config.yaml
n_layer: 13
n_head: 4
n_kv_head: 4
head_dim: 64
d_mlp: 1024
vocab_size: 512
norm_eps: 1e-05
attn_scale: 0.125
init_std_qkv: 0.0267
lr: 0.00162
weight_decay: 0.14
lr_head: 0.00622
batch_tokens: 16384
dataset: "wikipedia_en"
MLP neurons of a small language model. Each row is named by its layer, matrix (up: input weights) and neuron, and shows model dimensions 160-255. Each number is 128 + 32 x the weight over its row's rms, rounded and kept within 0 to 255. Numbers have three digits each.
A block is one neuron, or neurons of one layer that tend to fire together. After each block is what it responds to, as a language model described it from the Wikipedia text at the highest values.

L5.up429:142127086128087156087169113124090143088107118159106131101122196119112158172146184087136158104168136106084091151093128093144112203088115120139133149209076122164128088087146133145089113100156126135151134106113134163132176111068138130155221156172083144123126153137158180131124151115134145133
Responds to: Interior word-piece fragments of split multi-token verbs and nouns, just before suffixes like -ed or -ing, as in att-end-ance, distri-b-uted, determ-in-ed.

L9.up11:186056114141153106111130117135122101089051119209142090172164141124130191130058187129161146167116154123132111187078162131057134129113060109148079099101126127100090091106112110163137073138133038130139135161159138058115120108164165088114092176099118141107116185143109148135130101129139106122
L9.up13:101097174105108161170152125097113099113124130179085149116132108148118124167134200115169119151099071125122130117188126109152130132172104148101088120147080129147171127163158132161135181168092159047161160187170136081091150173138096107166155152081127146101158134183063162058117120171143199142
L9.up84:080078132113109092149147138144147147117092134110100110112088076150111193096141094119177137098135083127114130219123148054185133147193121144164106128096129117112106103136122142110123106119192083112110139205126124080165152084140133119113132149142181142103119110147120130087126115166105108125
L9.up167:117205136103107145161122117110161097137109137141120103089097133130077182126143230162154128128158149127117147174109102144110101126059084169140134115177087132113147078070019137161139138107120140096128184045140115159095128146161180121102222149106112151090132155178138144124132090124088122070
L9.up183:177064089173108129082094169101130169154103144174173194112131093143118122092149168150122127121135137113198161150107075070105119142132133107143116112109146121113119129126083140179172071126140158081108154099148143098158074129152140106155155177068075161119088129131129070107091106132122100102
L9.up191:113221158170122102171116154157065119191112151172106111117118117183164180109096111102159065130129105126128143113178081121155108131086111112188118064112106096074080118087123202158075137092123109075143147155109112131092167132191150125111131191111085119082109127156148118092089101131100141162
L9.up262:090128120119122135090152067112089138157111095144064126131149165112069102167122130137108140170149206076118133133096181135167112070145114136135103152188174109114139184148067151105153131037141119137107133095157160101092133131154190122086118214121136124116113121111143059149099110140210138093
L9.up273:103143142093100152094141145192087120195106116184156171122088199116135156114130073051144161155115151152205128160158110134113110154094119096124069130131071085095111134149114189121123045152084109153063130129135110069161104107139171070169190198149212120092125143136160137187057141152132125149
L9.up363:143122148116057181063140140159084126136104108150133164158156114173043188133129078125158138076174131093181120126099090204088121113139176220154132096175144108134108076122082093125134168128147127128158139123145140098179102169118101102129150147158115170134143117179129152168114068053121141118
L9.up431:129134117139097123137126149147114110173121122144108071069077116116111111158094149158130106119172112121106154134122136145149111160098147128118072130168103119118132091083119114097164157125111083110140129182169137109101112108115126104152159169145127105188142084147152121163136124190157207143
L9.up575:167161137119136143045156164104094118117117153145113095097124098091159121137132156149103139160138128175138092137063106124102128148126133114131100112078140127119147151153050105100122044159089096084111136150116106098147101094139126169124063149139100146134049130135084086092119089187166120184
L9.up693:129134143127120128124142104148094116188063143124190159114063149099114056100129120101173095183113161101136113164164122109197151116133173146148132121082120117164079082102132099138144112103150107087149124098077119138151077125156073143133154160116093142112117162098107161125140105101148126200
L9.up700:174166093134166154133137067159137154104119111159066128147075170122127135094142153136141124107134117088134091109148074086102110132139139108144111137171162069085067080093119187161162086103128191126141107128172143130056168131131093125161105134137098087174124107061145092112147115123125114081
L9.up745:126162106169110150182154191094097179143123141149149134115111100125120148150121130118159151171145152155082094120109134114133141139143127091198117113061078144085134067144122133089119181154088088150110131148146096162105162166158109186130143125148152107190144145127111109151101196127124147076
L9.up799:070113153134104117131144119124112119185116073140120141120108147126145140126167143152106129161149151104146114203145123115107097173151174131155105157130158166130184082137101137125160166081056078114117178130111090103119082156135149093161149132134129208146122142085124104096049135107085140108
L9.up888:100102149107091134149100106184118121172106158105119172123066107156148114117104174168173131159090166163147192118154115101136103161085158142135127148119121132111078107067107128086167081153068110108143170109124156119099098102110128084182166142102102140173073127172118143128196094120176182160
Responds to: Middle pieces of common verbs split into subword tokens, usually just before an -ed ending, like dec-id-ed, inv-it-ed, comple-t-ed, b-or-n.

L3.up12:125085057110101049155122117107130087171198139129173095089110132186172135056191153142153123120175121137090101161179138108108136135105118121132099150118119148102157115145123091116123116130117123122181217140125125154085125118101156106186165127145086083157180173126165069138096062085130133151
L3.up167:161056138158044144104160101130117107119136126113179112182071103135162162129105145128108135056151119099137154134063080161102171150141195163108124127134118113197097088155103088100106112092098161098132170137119158083140088132107164112087111123170136177111138113127151139101090160172142107164
L3.up693:148231135129123114138114114145113123101099156154149165143152133153215169125152146086095108138107104113126061134176138150143137137093159105129127072113109127172114174127090091057163116122134131133083091096053165140153147138135087085075152088135137129148126091103169106096109123152129192167
L3.up857:132106138099216148133129145113130173126123112122150109118158088175149097168119083136165081094181135118151111165182097041114124134117157183099131102124158093184141164089118122084133157109085133151103126140120149142138085119120156148113113142090129096153103167128109189048125117125142099118
Responds to: Fires on subword pieces in the middle of common words, strongest on the n in French, also trans, wid-el-y, stat-ist-ics, and closing === or | markup.

L3.up373:130175162115128110070116113148143144083111131115067063127128135036112131160123086098161184186155147165123146149105122126155137106178125116067121192178138155161168075110176138105094107124178081068107123145148155092168105082118108118121140154146091181163090160159098131151090133144193140054
L3.up641:131120102127140189101075131123051144114132146156127123099112160112151168148130144096089127168163139174072136161101167122147142105123134186097162139124102175099107117153161157158100135134132119066159163139095125127133156161178186119157118176150131153117116059130096161140054135164132123049
L3.up803:115077136151085145125096154089110142141150155156093051128137135104152179071096131165175098166128162125139126144104199150135098156142098119150104152067090138139137068083178117074146118088162118117112155061130156106138176167107122156127130149062118172152118126122068082152106073148143094133
L3.up834:175121121088132133057174122119107131143057083138176102136185187088109106199128089084072148102146122192157063138151122130173131120097115093106175128086103120133138090127116105125071103134108160085125156094099173151143082134136143164115138160106151139105120068129073092162096096081140164025
Responds to: Final piece completing a word split into fragments, mostly "e" after "us" (use, useful) and "t" in Sep-t-ember, also -ing, -ed, -es.

L3.up126:183117136177111117151092160201094185148127108095142107191124152165157096108093117074173157118174146048111143113074123085135084117102200154080167110072163171169149141086175175095157133149093120103160127103090127073108127115156088140131111116094093152105104156128094143158140115150112092159
L3.up451:090124171163198120180077095081109196141103139191173107100107210092172148107156085145135114147162177140101130155111134091181099095113119169182139174091101162189179059101169118083113105140166085088148197099148187101102119132126146133149144079159129128111147165096127127115131133131114156151
L3.up572:141125155103190089190129158129153138145090126130091133151137160147123138166084095128115137167169151167164115118112094115165114157086160142098143187105085057120159119103111111186045142090160113127098191097127213105114118150120090142086157121077130121114155143180123150138125089102128108165
L3.up856:197119117128124152071181096127079184204106163106145081080138152170130178127137179146059120174131121057143140101128099094120099127088145168103125178118106098115121118161096120086124145116126095107132185184128132147111147042158103127131186110110164139139131129126141072164132120126122184157
Responds to: Possessive words like his, my, their, its and species', often as the second piece of a split word (M|y, H|is, the|ir), plus second pieces of names after M (M|acDonald, Ma|xentius).

L9.up49:108136176126144043109150157102114110122188143093131152122137080134201119178116110174136099148111132124145031203150088151095182104113167138088082178155128075117147159101108196133132155074127178185153159121100095122097096201109120116129145128126125164172126118128180096100137168132140103157
L9.up152:149112141154120113124109166111119190090095177142126173140142136152139091112150122175153136210150119183160107066104079135154091102053094087092102171133166070151120144132135131102154162109144144156146134127079137132129168131088137162098141128162114086134124102211140154117169107108150164169
L9.up210:164155162080142060111161146105131174154114085091119127112142183141124124104156076181111108108065151159109171124151142130107116128115109101161081149063157108077153140147160148142178142156159110138086178134069080092151073125129143129084136124165094112127155163148145180177129107095135074162
L9.up441:123206172157087109147147151067109136161127132102141098166144134121118099143186160098123161154110114119145127066094135130106097107113088124158099168137106109134129162165085120166130088090164148126164177111112083075156125104084203105101131120161146133088104127200125187097098125102110111125
L9.up463:127136141143152118020138124099161095106141100075107111138144177187150174132086093138100151133135088107128118104137078150118166149114120122104154126186102157058155150137138105086116146103075168144097091157087137154132104095082098108141132146158140124056208067162151162120164149064136155119
L9.up473:071151077133101154127102085132073117164134121074128147187136092141147126140142125135098126125099130098175121126148138141106202094108155125103106113129151107107138126183133062100154152181113037120117119116124113167116125131103165131087151174177176149095108100124166107156103121161179093083
L9.up560:115158168153101090120131119132112116171159153107125127110118180117129153109089118114125137076108138130114139135062166152125164129088103121133111091085160138089134107149178119076166079064122054132157134078080106119088137078139241144065182137085150175092133162116046176163093136117117146173
L9.up568:114168167101103148102107144131119132128124110087109133118121159124152079171179157101125120072146146153148144084055129126095112120104128121157087136123093115084146118141086100157113116149197120163097168164060109170095173080123214107118160145145072068097112155111077129158075136151133171082
L9.up571:125153107099157171127088121145115147167145160177213099103107130150180167124144056136154161110145139177154128109097111115096114120115141090113128152122105117079148186106149102114171101126193129059159102154098108167142172137137095080109147150095153165171177157181099103081126150102141176145
L9.up770:149161163159155147087116135049074104141162100103157117135105121144130167121132136122096197078143151199147166125140095145154104064145134111143161172160139086098108147200156162121135082113142092175096158169126174093087127097144152115177143158086104165204082122161113159106090080114073129113
L9.up784:170199117167119106100166212117136151088140145143129067104101107114099138132134156134127049062164181145130138100107161137155137121136134141139135156159162158084100122091141129197140172148139058106134134069048104113191125172122193107161077113182132120160168136112111118147128081114136102107
L9.up840:129131131162084104124145172168153072141119173162128100173088105079091175151099063044162101074189094114167156106121161150095139096116089106078090164123124113121140123150141132126131064115139137151133162195104090162143095116067180098090133142179068148169120159106138146147113117148128177166
L9.up885:150157121121129168144124071154091105158164093125174131189137152097156145145107103228091130082151111116158158105158132118132160104115134141139118093134137150108144126115105129116196140118096114091169188140107168105131096130181118166075124109195133045170158157147186120148132112084122113100
L9.up898:180099097126056089149132136108107141106161129113131181133144152153112172113163121118115179077079154178087124128126073132141124151140159135135172181110183085109154124182191168207111152115122137152105077147113160161159099118134124130135124138088183071061125104184103178083147119104100133183
L9.up930:147113142218127101113139089129099081125099074106134139124104114090112184074095123116070185173141088156204134155157106192106121139134172090131134188143081137045117127166150118137105158026216118122142166133099116112112125154094117139136136191131146149135123150170149122121132162150146093090
L9.up961:117143135105113176111123109092061104135209155104150092094102138123173153133150151172109130119156072188134157117170121145111153132145118160134086106124089105112143132157123149143129115110135112073126189122083156124205136147130060095082077186157138111142113132142123108127106131161170097121
Responds to: Fires on paragraph-ending breaks (period plus blank line, or blank line after tables/lists) before new sections, and on joining "and"/"or".

L9.up126:126123099122142130163059108149111158134140119160140156143138112155221128112069116152120168167148133132108165063104086148122115107124086128129118120104187129128142076151099152135075118173121119121104105136180052109100084159165137122151191094090094134160078166081110115192120088122115141136
L9.up178:123181156153159126123111091127095167086129128081065108095148205221139117127130222047168173142078139179093183157162148094169113105148164121131091105089113192136183148130116156114123066087147110133206101064137124127068123157136073124114142119152091139144102070175075115148130110124126144112
L9.up215:103155151137122130169129083122099081169125134149178106149153119102123094188172068153084112138055086157163086151169095069144128129144102097131163139128129131130147164046143168112114167120053082137148122083144128123146130192087108135150171130118164092085128135143163070098108089099123158162
L9.up216:146159158129119095126142080086124174165104101161150156129151169151084135122114100081155129118128145134097201106081203104117089096114131120097135078096125136144099138145126143094163128045065144076155190129116074111147166123118145099089175087107123082106145100181081173133130121153158103118
L9.up236:070161162184102118103146136045126115112149150117161099181141135099138174103108147122179167093166172111130111180139202131142173108128060150080170114084100107154095155131164164118158183102163148103127103113116139092132083137139098168144091134071109125105139127118132121111123041076095105138
L9.up283:106137182151066160112088110115129171127128170100147121121141119199113086161091088101128080154078182159087108119073096094113178118112122158143160138160079137117164148152141180121177143148107117172110120139123109108106106116096126145125150133076093090155179108090107097126123074120122141142
L9.up298:123153139092134088108111106129131124160136095175099121132129143128178155144136071156151140096129138145080155167105140178132144139131148154134224161108130180135146147111146178149157159161140121119159129182103130129101115107163116187181104116090123134115138162147118138142118093169144101104
L9.up340:162154168162139142106096100092139084115112104134145103136122131111141121133154159108090120175139130154066140129069121134144145077141148080129155135051134127139096090144161128113124139095129127180118101108129084134191160135126134101131142119150143130121147142151101171102105070133134102180
L9.up341:092160109136141143134092098104141171106136104134115131133155131097092170096044107131101090143158157155176139165160109091137122089114182152127073227072083127142169121114116107124078149109110087120130167111093066134109158160134174124153123100156049134078132129087055073149127150113134111141
L9.up600:123142178136121079116136164081154184088131146121145120167107169148171105127088152156134121112140117147139186068117122162177129091136136114141128178117189153118096065080179127142144056180118136185139159106067069162112056041106121124154140155134079161177148069128126130124120085105194136137
L9.up611:107127125183097144139124096110104122108154110147081114143085111151157103132127106096158134122146137123121115166167153185174145086094144110157078143099154167172123108140136186108071128130100153148127173143140071111108168107119221109122086150142149175096093076121113103142141134127129103116
L9.up638:151103127143080135131143132110093162135148085111193135076113117157127139114124133074075129106110144144142120133105123099155159104112182126151149117133068099122174127135145118150111178167123079131163136111121115138097150128104159143128180132124126092125136198174129068177158105105138109091
L9.up672:090150138148190144099140051146051173097132153111133096148063108113183138133114146125119104188144113147177154123136120160135203149112169119073168158125131144151098111155098103143148127130221134140096146120145114088199104085141113151109167116071095087160184092154099132128108127119148166151
L9.up675:133112083069128136134127136098100132096114114144121129147116121112146199080108162115165201089150091117117149172128128142147129125138167150112132121133156115102126105145120122118141160101157133117180093087103100091137135145053118081132086122093131085129125088132036112111155102098162095137
L9.up730:153150108101102077110132144154109177059122123182145109126146157133119176133188116124086105203165173087110111123132110151085121084118113092082162105124109098125137086124093183100169144079085109078136122123151108140139130110171179159154184116131078115063111146163144142189148134176115079153
L9.up868:141142181090149139121094122098137090078140122146130107133168094157095198125113070079154156079117101203126092146157137116136119073140126030087115170110148117107106151095123184115112130136146114153170177157132083129059136160083138158147136089108137069144163171114104109168107127145110157157
Responds to: Leading space before a word that is split into pieces, typically after the, and, a, to, as in and unsuccessful, the elderly, to 30,000.

L5.up433:092108056160160116129077145174109137135165081154209088110171179113103173090125132127187145176206152066145143094157104145191170152139081083099105088086146152126175063072128142085118106077135123123120097134092180141120090139167202109134170143081160146103088137145097111138067141124099146128
Responds to: Short function words and word-internal pieces of them, especially be, was, is, of and the e in we, between, would, been.

L9.up195:114096120125197076146159148187086166176143104076085130195126105105195161026092098155151113099104124115109121135125121157198106127119159129152128170140113106083135109080095156166106101124138110134171151152128140148154054148128086118125142141140091130149173123162166151057078159130130113117
L9.up243:128157162103186129119064103070133084121101171102149116107098078089075128096110121141148121167088128163156120209103089150107087142128124112125100122083188115140124134144137102150113083135107130079184124153122141103148124136116124103143116126157146134116127138170062148149093095101097141113
L9.up348:150098143156104084090087201143137101137095127167100147073126154123101069138137120196185143114132132184151102149171106114165124133218118094065111140113106119113140127145097140190091124188128161119140117134114128148094136152099066126168074092169128133096121176158116143123141095113111103180
L9.up406:100167147138120089088078121141093078127070138138142114178126202169117105156127132134151105165185120126140109130091147182175136151100121148095128157094116170129093174077190088087151160156147183143156169137089137118071144126084140125119118165133162188156175162147124132151167119058134107113
L9.up496:147110139099131195131175152099078212131119072116172150097072093104156137138099114146094122088161131164114113112109135175237147080100081165103174122149181176155152092155110172105129136117109180112078140114099082090097107151132157121113105143144104097085131157073123077146186095151135128095
L9.up505:075155095133158074178102090111137170130118136103120190158108160144151100103054051162140163175177130107188108098138173100082118122130138134131158117155141099134146138086132142155107105102123166149135151163052151104167117137148223152229151194113142144083129112110138154177097099090115112129
L9.up527:100105119100141155084098078152103151077153160134116133108092104097104122151130118153084124066183131125147195102142143198192153070100135136135153148160121112158163132097132113133125106156147101077168212148149081097109110165166097158130118132212113180169132179145121142166146110103104114083
L9.up529:145081113112096168104128123123164068095115153170164065128145129139096135070142093101109151162098116127100092116183106128138101094182159098125134086104136122133114092227156112134163180134082144134158098159095084132121104088091099136146129144176106103179145156211113130115147136166076088131
L9.up634:118209100076101136108109079147092132106118103099168059077093090160125146103135139100165161148101158119129089152170091167096141111129167115101095136052159106115145055148191113122157094172118142168101136176115117147139107157167101125140118186145158113129139173109074123091046145114130152064
L9.up643:086092155115106129091086086079124179126076075127167095122131156137112119094116100135081165178123153133134135145131107160153029179106139123101057091064117129097105140173181104193120138157096147093081120088154126120084075159123069115123134080125121196136152166153100121161062110147162131138
L9.up716:171133173080145154110119103159103139117121147112097145075154060102120073116135147044124086160134113196090160162112009106129129156120136132142124134075104170083149132109127131163109124109102164105153089123123148164074069160123176137124084177125133076115114155137129141137127122140139121142
L9.up740:105131149073134090145142135104147125095147084070177074167059119144105124060148139127147189099172142155137150124155137091157070132085136106139099092056156072081168139158100142152170070155120165157143131168111139156145096157137150130137112156166143146124143167087150115114113109100112074189
L9.up775:183095156162169098125106187144089131103091099094111077135164146072092166115154157170108093170113119135161157092139110170163156099109138153106134135138132124100151128129167121126128142131154149174132125129047095132090131195160123084187108120088164093115145114166140110138083123079154121108
L9.up872:103105159188125117068148131148133115113131143168146101154140116123141093122148122157107130134124107184157104142084095106133137091128170125125076110097123183081103116138097117142070109087183085104113163133077149103127125123152123171141104125133156127138137168131158148167113115106059112131
L9.up951:155079138101153113137131136091080115152163088110133135152085106180122125143150124134156145091120110112085110203131162146141183131147142123093129115123160135141209085124179139059113130137122193100136218093104142109107077115126105143152090145186150105086049119127150140112115134076120113144
L9.up999:111129118117118046076134145060174124167054130085150110103101096137083122063124130127184123126140152129091131126182189145168099142121091133121114179164109097089136093059167100105179141098109148135192093131095083189155124127052136096111088185152156120228127138189124119132123084105114173094
Responds to: Function words and adverb endings just before a main verb, e.g. to be in "to be approved", infinitive to, -ly in subsequently directed, then, cannot.

L3.up38:137104045155139130118145088140048125142078129082121124089098145044128099126124092150125168149112138178103120126128105144100081154131166130114119139107051160172097108138134130114166173143119164180159144168103188159185110146135149153126096102130147122108177117147152130157119164178137082116
L3.up514:117131113114145107116138086144153136127076170133170112083073080168138173171113093154115147189166143095095110149158100080128105113099142150105100099156161135107115122173141079125147135124159165112087135151115070092163101103132104173109149116087079168097165108143074165163136113186187147061
L3.up648:129180082122115100107100140114118149116127101129148092116076104122140122131115106128137120137090057142093129074136147097103145118067107154127122105162170126092160087149129145167175153143114101067133151085126057056139159140079136091154093117161108129110073120168102143118100144072126154089
L3.up870:140159158095117108113131042090042136132111186037163146096186130077157183152129159131116047117079127112093141104158139122093121131162106090134080161141120140170126130156101113193069177197150126194140150159139110113144108122151143078174144163151152164089101123124156125096143124143113114108
Responds to: Fires on short subword pieces in the middle of a split word, mostly the "l" in pub-l-ication/publish, also v in previous and serving, us in music, in in appointed.

L9.up206:140072105154162109138133141122130105107131104109175064134135160103119109208114167106134104174094127165158159118129140080110056122160089084108074099102143124076129093155085099088170106153129136093090115186094125135117088155126104161077094169173115147131103155154067150090146076148099098136
L9.up274:121152110127118145085142154179151071133166134092084054122146174178112108095117142139087101129152139149076110157142082069085101150083142085116081082144154131108142127109045105140111106176146151121140147087089161206120113164140157203080123125121095164127153181089146123186154123174113073173
L9.up288:187137153169138086103124047086167092117098141161134175103099150166137170129174129093109169197120109107139067194094117088113186109157126127114089087162177138178139136152155111127149184109114079143145151168139110154109099109093145148087175139084133166118157104122112115147108086082128168106
L9.up369:139147091089131114100158160073082127083153150166130070169131161189150096147140169149125084205120136176108121089074128084162140063148174120104090078117143097145112136140140148169157125113191089126102064130116100122153077148099110137101163136142102068100146113150117075080119150123100121138
L9.up402:142067129135132171136169140143152116144103126170127139149153166137132136117142117149107111159179140114102067099141125152113136156176128125088134099114147108132151109125113083127217167182104112100068108108140108105107149164117144087157083150135086187060177128171110151161160140108140167148
L9.up422:180084142136162150050128112141142081131116140162128109156142126087111139134125098109109198140120199129109083143144097106073079178142130095101144093162200089103093077105094080111093178114153100111161109087095118093145123167122126133077123154203152187105174134076107109167086045117114172128
L9.up427:139125114078130131172185102057143139057141114125111116143104113058153215097105161122167114125136150117146109084141161093086122101122133127071092121160152124170129145150161086194157142141149093122152168077123133117144093096080123177092105161177141163174174076145068100109119123121137111146
L9.up598:179151149129139113138147131136122132146098163138137137150118118071184071156097156107173093153131124086133122187107097151075124113104144083117135095107128153132111148141157110143117154109114097094126115118090101106201068173071148137134188137106140111127108154090125140085073119191120215078
L9.up609:098139099132165136154123116077133184119102108194193140123135159079181086110116147114159132121122110165205071163110149105149135180153104166125154065115153158151144186124165102129089126117154120121141108102137081153128092118204119109153154166140134114159167128110098115191148140157110129079
L9.up880:154126111076121132175117188161163155089105152108134181071155195156148094144166122157065141125159146167144103089138118066159152087112107108152195110123136201123139115129106177131143188175169172133128136100143114135100106140130146138095111170128116172137115115133102119153165124097112146169
L9.up891:128141125142098114149192102127146110092129126162144082099180092067138105209086125075161122147166071155098110119113118187150148125135154112140104081138159122088147092145177191099132123161086136131101135168083144097100193183121157151171159168112096138135173122146109096107125143119099112161
L9.up901:105105145097100169119138102097133131122146157141144131131070119047161068156173106103129106159116110182179117092082138158079131127137140122118097120086136105088152127153178097153082135169130125101099154080157148137133121113118221134080138184143097092102128143094113069068106114111137166134
L9.up933:118209135162078139107196155134160107101143146177127123162141135157125160113160115141116100124140164128151135130066099178156111115159127106149179189110130060076120165113074090137121172098145090112058141172109224147087115123106150096102100157132144118091164125112100123162166174143149102125
L9.up944:138142100117126127100134202136117178132076181083108091094155103131110129079135085135101152103114123140133149127127131090113097141174052146132155139157068186093125131115098133134169120152183129124101113107185151089122118176108102145085141127158139169127137112163062112135089129111105172123
L9.up959:081137091103105118129164139098106161125098180166108094148068074066142159121119104110106164129149243151125123061099119115083085055186209135115133139141177139145130118148119134082124184111153183133146079136067150112153161127119121185111130137160139148120169110081108087108078143122117105092
L9.up970:127120071082115069172119141144061151119102161131139096165154097101133139155160211156103194085081137132112150154141071166142124126116135170146160148106186140133141112139157154168133128124164153144105117186129129091156104130136099082072151122119070135095119119109089139067166174134140182158
Responds to: Inflectional endings (mostly -ed, also -s, -ing) that finish a split main verb after its subject, as in return-ed to, mov-ed to, earn-ed.

L5.up385:190180157117124101094091142120156119104103158140153107082112101108105121161124134130059131176109127103129142080148147112117174143108085102114112097146160150136203092100082103155124167116161156169155180096124083139164107093138139136136111105108141148190141087117060110159197148114102192127
Responds to: Final or inner word pieces that complete a split word, often verb endings, such as too-k, withdre-w, revo-k-ed, embark-ed, caus-ing.

L9.up6:091161087141132170124147133120129156117116072144112099117151147155123166129092151071097111146085121073122110084142129118138117117125123161163149111149122227115178108111109114125127125151122150131149142191157149140129076076105141190076110095134135144082098189145141178122154151103093150079
L9.up40:124100119168091133109088049163168125116107079180130171130117128153149189167103198158146126175160113111179143110115140130129083099117172130107170061219147175111134106092129114090119138078084138171161116095138108146096153121091152138067123139170163195172115082226159121127117170131125144135
L9.up46:105119115126132126129125158104069080191182159138086126180156126156101122136111142055138179098106119105128153133110127150156218160110142126053125112141113128112123130167147143131088154140113158106100137133104109107120164101108126131146089118102096127146092135135110133127103149098103119173
L9.up83:159101131202180108160101113121115155132186107088113116200123077056070142111119078091168151145184129169122150182093171126058114127153126114143092174095131127163148136231109106119157129175107132145141124082174101115105136141163101055158088139155128107128137167125121123173091087146138142091
L9.up141:121091072124097091133120119091095117142113086182126146134061101068148112188115127145158124131189244159156194085122146100079064096078118123145144108172133086119176095129084082134178086171132150153173176107153160146150113109140108125120121109111146070099165142156124173078155152136077160119
L9.up306:145127050132126156145094126146139133127191075177134180157115104073148217154121193168142160165084134130079106091132111162111133086085141155138100131160081136097166122166064125117138088076137112144139101127170116087096130157167141117164148133155118127151145129106117138111126151114112206130
L9.up371:104099111112165162108135147082075125110135059148104126196126134125132131149156167101077106097149131130153120143148173090147108145147176110195134099102160132136125054158116076092100121077122124159144101114116116165163144154139119127115099078140136185135140158154098163126163141129101148072
L9.up416:087117126156106088116109086127148148107116121153137126135080136152139113153120035122146101133125123116151161100111129117149119090159045097154108105095118147150137102134076088094114185136097152122163126112078150126191131145163137161107113127200170080113107116115110142082070130108142094110
L9.up435:108115098103164082136147160106159159133121110129074114154149061183058095162105159131120081167154119105125078116149114152094169125127097114175145092150109117084165151100064136160151118098163141111062081150079081109111046120166160144115151162203086128167157184055153139095097126103179083094
L9.up547:071136095179195144151110134150172172113114137140119065164106117124179158109139107076160106164157181122124130092150175183186090073134084182156083095181173129169151172101081149070063090185072135072099113116126133123125197149118186101082116150138139127133111108091134100082090126142115161130
L9.up561:061155074151133115133170080114087127095104161104153119151176151110108085188134174140138096127152087226172154107151078160131082079151165151089115116084112080194142150102093115154120083095104162087145122121131109114102132148140147116126173128160126086123141103127161114152079114119157087173
L9.up656:097164055192149130084102114173120181128159127138139092094104152132154124108121100143141149085136123118166171155122135098158186102094065126146144086163154146167119097161186141131130089098116073103096156127141116144196113199080061128122099101100178082121063165191191158164131123051102121114
L9.up728:078108098144082155203100097113105180161091126100122128089098113102127128142150134139109120092137105034101138138165124148173107098197137135196057114139150109121089159119072091144089113126095124154135188136150174063129147171132093116136120164168149152108121114113123133080134113096122085135
L9.up839:054105156112134079187131076150120096146136136190167112110137153128142129118180094127125111113082109139145126028068114159134098138078168133113078118143140119147095104109166115053171097141146160120118137139105162084110192121138179086144147105060130141118096100142110106142148042144133122097
L9.up897:090105066158102125129114117122143079119107064157146145108173140125211181097164117097124102128129144111106168128149143120123131099132188146159076117154090121157112164175145154079126127115173197097056168086153143088120152110102085179175173197109105135172144176151148099114149125152129150086
L9.up902:114106133146144146158184093117172106167130126100142139132085121163090092075139103122094167155063104126106157126142143154121121123061063124139120116096087152120111136133106112060194162171134091112140132124118096136112114153076116153138159089143202163120119116147147135127137113129103148080
Responds to: The letters "an" as the article or inside words like any, many, another, animator, plus other mid-word pieces (du-ut-ies, ra-is-ed).

L3.up462:091106119126146118168133085149108128132125092150125141169174102094083197123125072198160044141083119128123174141217170136161122106142141147171174123116198128129102103121127156149105132158113137150180098110099127130146103165114164128115153107139191087153103091124172118116115063117132128137
L3.up817:132097130168082141133132141130144076097117141136110086149124129083099137099129132026144152147126180113144185115105183141077163144082108158106205108168136129120118056112155146109167093148149095126166174154128168128105064118119102154064157154122162134193133133129123057121087204095134181116
L3.up847:094112167091126078127126132170079092168103160078124182130109108178126080156108118094093136092136144154127164147153141154173078134142132109113127122162158119110097086119151087127082122102122072124115147072127134134148158067112119117088120139191148141174121121131107065075165117122182124115
L3.up922:050147083164107139163148172112153145090061196117116151146171157103188137122124093133161150080146128070130146156172100134150185151102124126108103095129142194128150083102155143167148095142078185143105176130106115152161098110134173090122124119160180111149134171122114096132166134089169083148
Responds to: Plural or agent endings such as -ers and -s on person nouns (commissioners, partners, authorship), plus the word-initial " be" piece of became, been, before.

L5.up52:073098139175082181140118087172146127153147112140069102125165076162184088140103169120165105177166173151107074119122157054172099095163124168108078138098132079137132125113087177107153123100149104170093138133141142138126125111121124143093149038166150172107121141131187167148141109097156110119
Responds to: Short fragments from words split unusually, such as rev-e-aled, di-ed, ed-itor, w-r-itten, plus bare space tokens before words like her or unable.